{"n_layer": 11, "vocab_size": 8192, "activation": "swiglu", "norm": "rmsnorm", "qk_norm": false, "bias": "none", "tie_embeddings": false, "init": "uniform", "init_std_qkv": 0.0291, "init_std_down": 0.00439, "beta1": 0.9, "batch_tokens": 65536, "dataset": "wikipedia_en"}
MLP neurons of a small language model. Each row is named by its layer, matrix (gate and up: input weights) and neuron, and shows model dimensions 64-159. Each number is 128 + 24 x the weight over its row's rms, rounded and kept within 0 to 255. Numbers have three digits each. A neuron's up and down rows have the sign that makes its largest values positive.
A block is one neuron, or neurons of one layer that tend to fire together. Before each block is what it responds to, as a language model described it from the Wikipedia text at the highest values.

Past-tense verbs and past participles, often whole words or -ed/-ing endings, especially a noun followed by "known as", "passed", "dedicated to", "used to".
L3.gate29:107134128067152131109111116122165107135097118126130096099110107102165136073110100131122133120143124148120129125177147093119148137091113138134126083089132131131165156170149145098130169157112131141114120149099085107111099124159158153159119093133143148129144104136153129125144138095120122116
L3.up29:133106120150121137143145099112155153108124112115084107146157115159136118125112095113127122133131120135149125093134119150082081133143164121140148144153136138121113119128143102104141090111125100163141113128091142109162114140149091076116107144131161136155124123115152131142100130114146094098
L3.gate611:169159099094092110162117134122139128100162135124143122152131121115116121123101121081132146114117148149151113082142116132110149145141107157142090114160142138113105112106106166116095110131116143087126110106132097138105111161117117157130083117108135124096102096147114110111145121116138159095
L3.up611:148159111106128116116128156092144146143118122142133117187090122154135118127129149131146145142099150174126110124161095135121160128091092137108084110121085135083128095122133135149160079136127160132139117118098133145138128106131118164121139115112111181140117077167119159097179089141139180077
L3.gate743:168083132109120165121131144120147123128139107121085093130138136119149139136110081145158145155121116070159109148126122123124133132167148138145127124102160133126155183170145152116123105121140110101127118145136174084145125117132141154147104175099116139110095121094152165125161159132081116086
L3.up743:155073118153109166121093143118115129114105097061127123103132133163126148129140106116142108147103111124120136105125128150102079107128129182148136109108128144109114151134158114139138122135153116105140140143080137072141112102142092170096084138132132145097131135149161168119099123125093110086
L3.gate773:116137099083113138144162163154140103148101127176172103118101117102158121139117142144136118062115135119136116116162165085128129146138129129130113106131133100153099127131154162088097148122125130089145088099120147141163120097110151145145121113138102151155108141095125137145157141169187117145
L3.up773:159129160119097161118145164126119142127112115140127115122115109145121094142145141104115105065139083151207146152141150109130173136131134142156158133088148111130132109154130130121138074158106141105123069171177145161153136156109116117093131135117062149159091127108193115145131137117097125144

Opening pieces of name parts after a first name or initial, mostly surnames in lists and tables, e.g. Ferr(anti), Qu(ideau), Go(old), or a hyphen/quote (Jean-Louis, Alfredo "Steve").
L5.gate424:147113138150148155148118121175170170114113145144172120162139155116122126087144141128139122148159122103103123153105069114157110122151110112120107121119136152152078101123116145117095162142108147127138120109111115104151151158079152129153124144114110078166136121138146147116126128154097151096
L5.up424:128140157111142140120137099113142113107128158147163110096113120099110096096168122115158145143116160126152123161119158117126108134143117146128128171113150085124120118103127095087137144104126182117127120148161149130146113126093112143089120159152148144149123137119140147125124152172136140074

Past participles or main verbs right after a subject noun or was/is, usually passive and followed by by/in/to, such as written, completed, began.
L6.gate310:135110146127148118132098138169117151114102116158144166106145111142131124108118120114123101137114158104117140153086159117113119086157104139138124106090119144124124166107143149115149121085127097122111086133137116071080138085115078123095081141154130143097154123115136099114105139143143096116
L6.up310:142093159143128119122115140119104103155094126139121158118101114134155133152148101139118124155105129095105137081165124099115193071129121113123090112111128130150129102163115131153123101119124116150137105104102103152114122114131116100142123126143133161127182105108121144165130110150122105129
L6.gate394:131111142134111101108135153150135151154186155149157125142116091166135151156156114159160171136085140143146142131150106110147128118080126121158107137118116096122128105144144152117126130148135144090115153135157133107095103124150135105127135140153051076104121135107142112143116092143114136154
L6.up394:155107107142153123150087122129109132099172086106161144087109106124170163099106177129134141125122161143142153093120118116135139123108082167094135112125126149105143086102106137101122132116145162096145147102124126173122114074180129135133152101106128111114165122108080115132118148128173093090
L6.gate943:163121159128101148123152122160147144109100115104137109129115112198157159125114093125146129153105112095117149140158127099163141098124127103154101109145101117105130141143112175156095155137120109099077140135134142133072137116143111146111098116139097134149133152120128129123132113170092147104
L6.up943:156148167123155156083126129157147098144112073115148118099104107173153143127121096115132115143080120127134168120165098114117155113123094136147114116091134132135146104142149152159140125127154131133139135165091148111141103116109145145100118145095128127148160152138113166127125132156064109088
L6.gate1009:132141144094104114146128139134136122132101149130148173158134132140152169115122084111138130124123110089111107130157151114119126134149091081173091085108107060117132163132147148147084152149104114087143129134120092093152153060124121078137131137119122140155137126095092130123133129147123111130
L6.up1009:152084085132134159127119149127112135123079089137084140138096109126119110128126177116153122122093177120098097105158168147116147089110085126137161135106135142104151176130104134112152159122132114148134147154156142153189112144160089110146116117180147111090166117099108125088128097083124152126

Word-piece tokens inside proper names, mostly the second piece of a first name or surname in lists and tables, e.g. Os-car, J-en-kins, G-ary.
L3.gate87:101128147160125152089125102148162127103156111155135162139111110154100124105075139101146138145043148098156112176104114118104136135125110142133129157095085095131108126080148143130118207133150087097094116133118138164114117167140137098112136146112126140158083161133135124144110125153118166168
L3.up87:132129133137127140124142115121148135146179098139108127145199132115123130154126129119107084155128151066118127143135106139087126111102112161151126135131132118117074136082115113107137120124129090181109132090147152112119104139104127102128172120134177135156104119109092159153154144144131134111
L3.gate200:136123142141097143110119133093095126164119111137162135091173122145115127103122124134158085150118132162135167158100123129134132129153084133120138169133143078140126149082135098129127123130148126133103074091149124087142146132112118111133142141118121134166077153134108140131155110158132159113
L3.up200:145150098101135117088140157119148113141144185147122140096136164131097140104155111161129110090174108171107122121140071138108144120109145113132117153104110103131148134111115141097114144116140161114070165069107094139154156115119116121158144140121103176127091124078121164131124164147141122120
L3.gate513:131113132139112149113163124143140150183128130172152140149166117089136123120092101142123113131145143107132116124123108106134131119123133143155132182115171141132111113096103163041142138117150129134102145122122121103109125118151123149156162173094110136134079102150144161115146165121086150106
L3.up513:130127108152125159115123132140128114161112148162133133107164157146104147108133112168109095172141116135142165109123132155127083090129114126129142132126122079160120121108106123087123127133146113136112182125112129096133094131119077127156123135112095088151057077152119119118133141135135159121
L3.gate609:142149133129137139120142082125135103117149117132123096115152084136101101140118156103132098091164145123133135137103085107113110115113117118134131167118102100126094108099158107091147197136154095091132111131069128089143140139160145116116148127141133105108131125136123098154106157105146154111
L3.up609:182124136180112161137161137130142138129126153137162126090122120140143133119127110126096122149100135143110092154168129106142132104176122145101143139152146152160155136124109144125153128100156073165138120131165132118098094153115133126129125129139124147117077142116112146096146135103084100096

Possessive 's after album, song, game or episode, plus "as"/"calling" in descriptions and reviews, and mid-word pieces of words like renders, description, attributing.
L6.gate178:127125175153089107119107143114106133196111108123148145092122137130112138128100095102101086149119110108144118156116122075128103115090114093151129117152123165113143129114152107143154075074158142128142140153132112117118147108145143139154107095140090097100129105100103063105114117096156156092
L6.up178:103113129099121165141116144116120096125150140173121134076113122121108131122100116130145111149126125122123136105149138135119085132108122137145137115099185127120139098164157109128150133079127148128135127098156166099109098090125092130122120119093098142127141071096105145148147143117142120160
L6.gate202:095116127104133183105117101164075128156162137156164149096146123113142169138122097175145118149088133129114138121131105128107113111141082148130134136115133169131111145166121086126139107130150160124148120123158144145126121103122139145099164100111095081146127083105183130109173103144121130122
L6.up202:131127097097141088121176144069119113103150100134088160174115121110123105125133124124146136165143126163131092143132148122127114153139128118174100090154132100120139096170129160173113130131135141113161103141146095094153106142114143169132092182073104175136144106175078124078115120097106086125
L6.gate225:171150138112147154121112134153119139144123133152129143064142124121125121131102099153110096134140142128083151143134135090146148131112118159129090139110123151127109113141140119081144140136167079121125167122150151128117146104145114139152135177094120102118120110099094124127104094114093124108
L6.up225:133113142086110131165088141112130108123150114127142121136116113084132144157136143127116154107127114110116137105163135085108111122067133091162119102114141139091171101149113146090098104106157116129132113115113147131143160089130123114099120120090113120150164101111114067141113135129154113141
L6.gate933:123108121114173130155133134153111141130134164121184107095103069153136117125126104122085094115143097114132148121191131094088137115100127082124117125111096111144129142173143137147123126127122125084184116139162115103085116077122132112130130203155095080151114063137136131131165135140115118126
L6.up933:127155095085112143127134149161095122125093136157116137122144130115162122164098139149070135122127133150096128122119143132081137093158148117136114117113118123099196073080126178103125065153127082144146130102119133130157106176135132166147125142103147138141107101117139157129134140171133135141

First sub-word fragment of a word right after an opening quote, parenthesis, hyphen or slash, e.g. "ho(rny)", "ba(d guys)", (th)ough; also mid-word pieces like guns-ho-t.
L3.gate515:162097178160137093134118134137105110149112145191152159150114128156111170137142155133118131110105141143106162157110171081127136156154098153097149127103138096134112155153163148105059142094103108089110127151129095146109121141138116143140120114114159090113139136088137120148117075164153133134
L3.up515:116101129096147128189159122131149106135158130125181101149166143118164092169099125114127135110118141113150138118127119129131154079108131103112130132130115168168101089136081122137152102120087104142152186123120137131111146141125117102144145144112094106149130114095091161140107100125159074112
L3.gate581:114117148146176101125141125135093081110105128097167125124098143144126168162113113115144121137115160106109123144114161116128160125089146115111109075092100104100117131146146117133120187152117114134101104106128165106111135114105106129087102111133151120122130143133139105139145110154158132150
L3.up581:113137138113108134109120138113138142175142129156122179167119092138142130097171141116116122138110086133141139156146123126138102155119128157155121122097167121138118104170140132121113140076121126096141165144145121155143185154113169118112149130135109136108109103125143116148146098079132120142
L3.gate896:136083113140161125110122102125074092158154134123169124126118132153123151102175135128095123115127181070118128116128132090174137112130166136121159097111143131149168137145166134109132149067125106106126151143171071156095108170101123096141119154112096092134136109145130087136143094154185143110
L3.up896:133174146121107132085130123139119157132138095105086112127105141139112126106134111126160132108169127121132153137138069143149143154172077146099109160104131155102069098103143121095143143160130115112107089140109143165128129138076136125106111109120147128140120113167136120152125145078154192134
L3.gate932:124096122091099102144096157165134115134126118137130167142133113154152127154113085109086142113153166126145162122145127108117148123103116125088149106106160122196089095119101124110108134106098075131127126094118112162132166116131148097135131115088146102126148134132129108151119114126138139108
L3.up932:124161148127138155112157118111130130142136143124142112132135100142112130145124108088146127149172148108075147122136132123118156109134136146128141106113127123131108070115091163163110171104116119165111125128073127125142131110092151134098156100105159130150094122136145119135115088101159171082

Pieces partway through multi-part proper names, mostly surname starts or initials after a first name, as in Jean No(uvel), Hernán-de-z, Joachim B.
L6.gate300:135132129117130096114153127099095145127117119158162104131162072065089139081127148133144118107194133107130128129118109074122148106157113103127151124133093128129153136158111085167102200123154136114085160142124157125166120151117149149130146172126092105132148101077135144135152140100117107154
L6.up300:148148095142115107121142149181106135161109097155114139101108103165151100129137156132136108128140119120127167115088114119117133146105097161123157090178153075103107133106090127129123114116123137147087160110105170118079102144161108153115118148154150147092069137118132101160078142130149141124
L6.gate523:121143148135127116135119102135159143157144126127156105149155124097114114139127135161138091120113138086117102111126122108110111137127119174110114172152167098149082115084165142109129151138134120125112122161145089150118136183126150120128119148138116121144100140135097135175123180136087144111
L6.up523:153093151129123095149161181143153106106159105139120156154128097103109118118124123145116151156106179138132114137094106103130111118158122177144104120099112094153114110116103144129132154106107084160109109107147141150104149163135137121113163129138120091136093166141130149127101157128137120151
L6.gate527:132129151175129120160162118167116120154165105139173125146123141136118124099149134138134122105114146094125115126110105097095136141175112161106149120165128154157080131111089136127117164107127120115161107122148155149136128150135152133106142156117073157153103137143128119173141141161100144116
L6.up527:152099133161161144134123128148073106099123088114082082126158115172142157112106136138117123138126140101117165121141104117100125145130116171131134112129130176141157157104130134131134094128138100169140149120137091110116144102123116095146126169148145171171143127181102117083121142095132127131
L6.gate765:112161147145124135116123092119198172121117117155150127161165083130121114110188131137158150170126119113131101135144109132111142148152133117114112147138110151175088137129117111136121142136115147134143101118102117132168148165070149150160157170105133159165124104124156082134081127119104181129
L6.up765:163101139184135129130150119090133168121083160099118109103161070114131131114127136165132147108137135164103120126127101141124143151123133132141134129143126122141133131189115128163134120128133133130097144150141147137135141156116132158121118173138107137176108123147089119138122155124154088095

Fires on past participles, mostly the -ed/-d ending, after "is/was/be" where "by" or "to" usually follows: link-ed, power-ed, managed, covered.
L5.gate630:144157134136102128131146090127166126113107108108153122085100139138185095100143079104164130149093126123093096154132113120123111125159151122142093155118106094127142127135139142143091132119101131133172140099092143091126114128122130162086146146101115103105136125121156148124129123162137119082
L5.up630:145154107134115099175142100109137105082121110116119173203127141108146126082117119110111092149090122143120103118141096167124118200134097092101123172111107172126096107110160176125118137138116111094148093121100142154123160120126128133145191170142141129112099123107130117149133091162110139178

Pronoun objects and auxiliaries right after a verb or subject, often in quotes or reviews (calling it, It is, did not), plus mid-word name pieces.
L5.gate779:110167142096123085123175150152110113135125117151133148192131116135163136140096164157116105102142115149108129146136120101117125132124102148129100098152126078147114149129110143163177149126144092094078130137139176101128140146155149128105120126155060127148092144136119129159147149177110138117
L5.up779:125131136121107129130106116170082114086128143171119110103138117102162131124137120116119133130148187122128149129184121103126185094132129131132117130135126194123157149165110104146147136140107152152120096129122130139134106137104150085139165181121127098127133122125125136118128169078118144160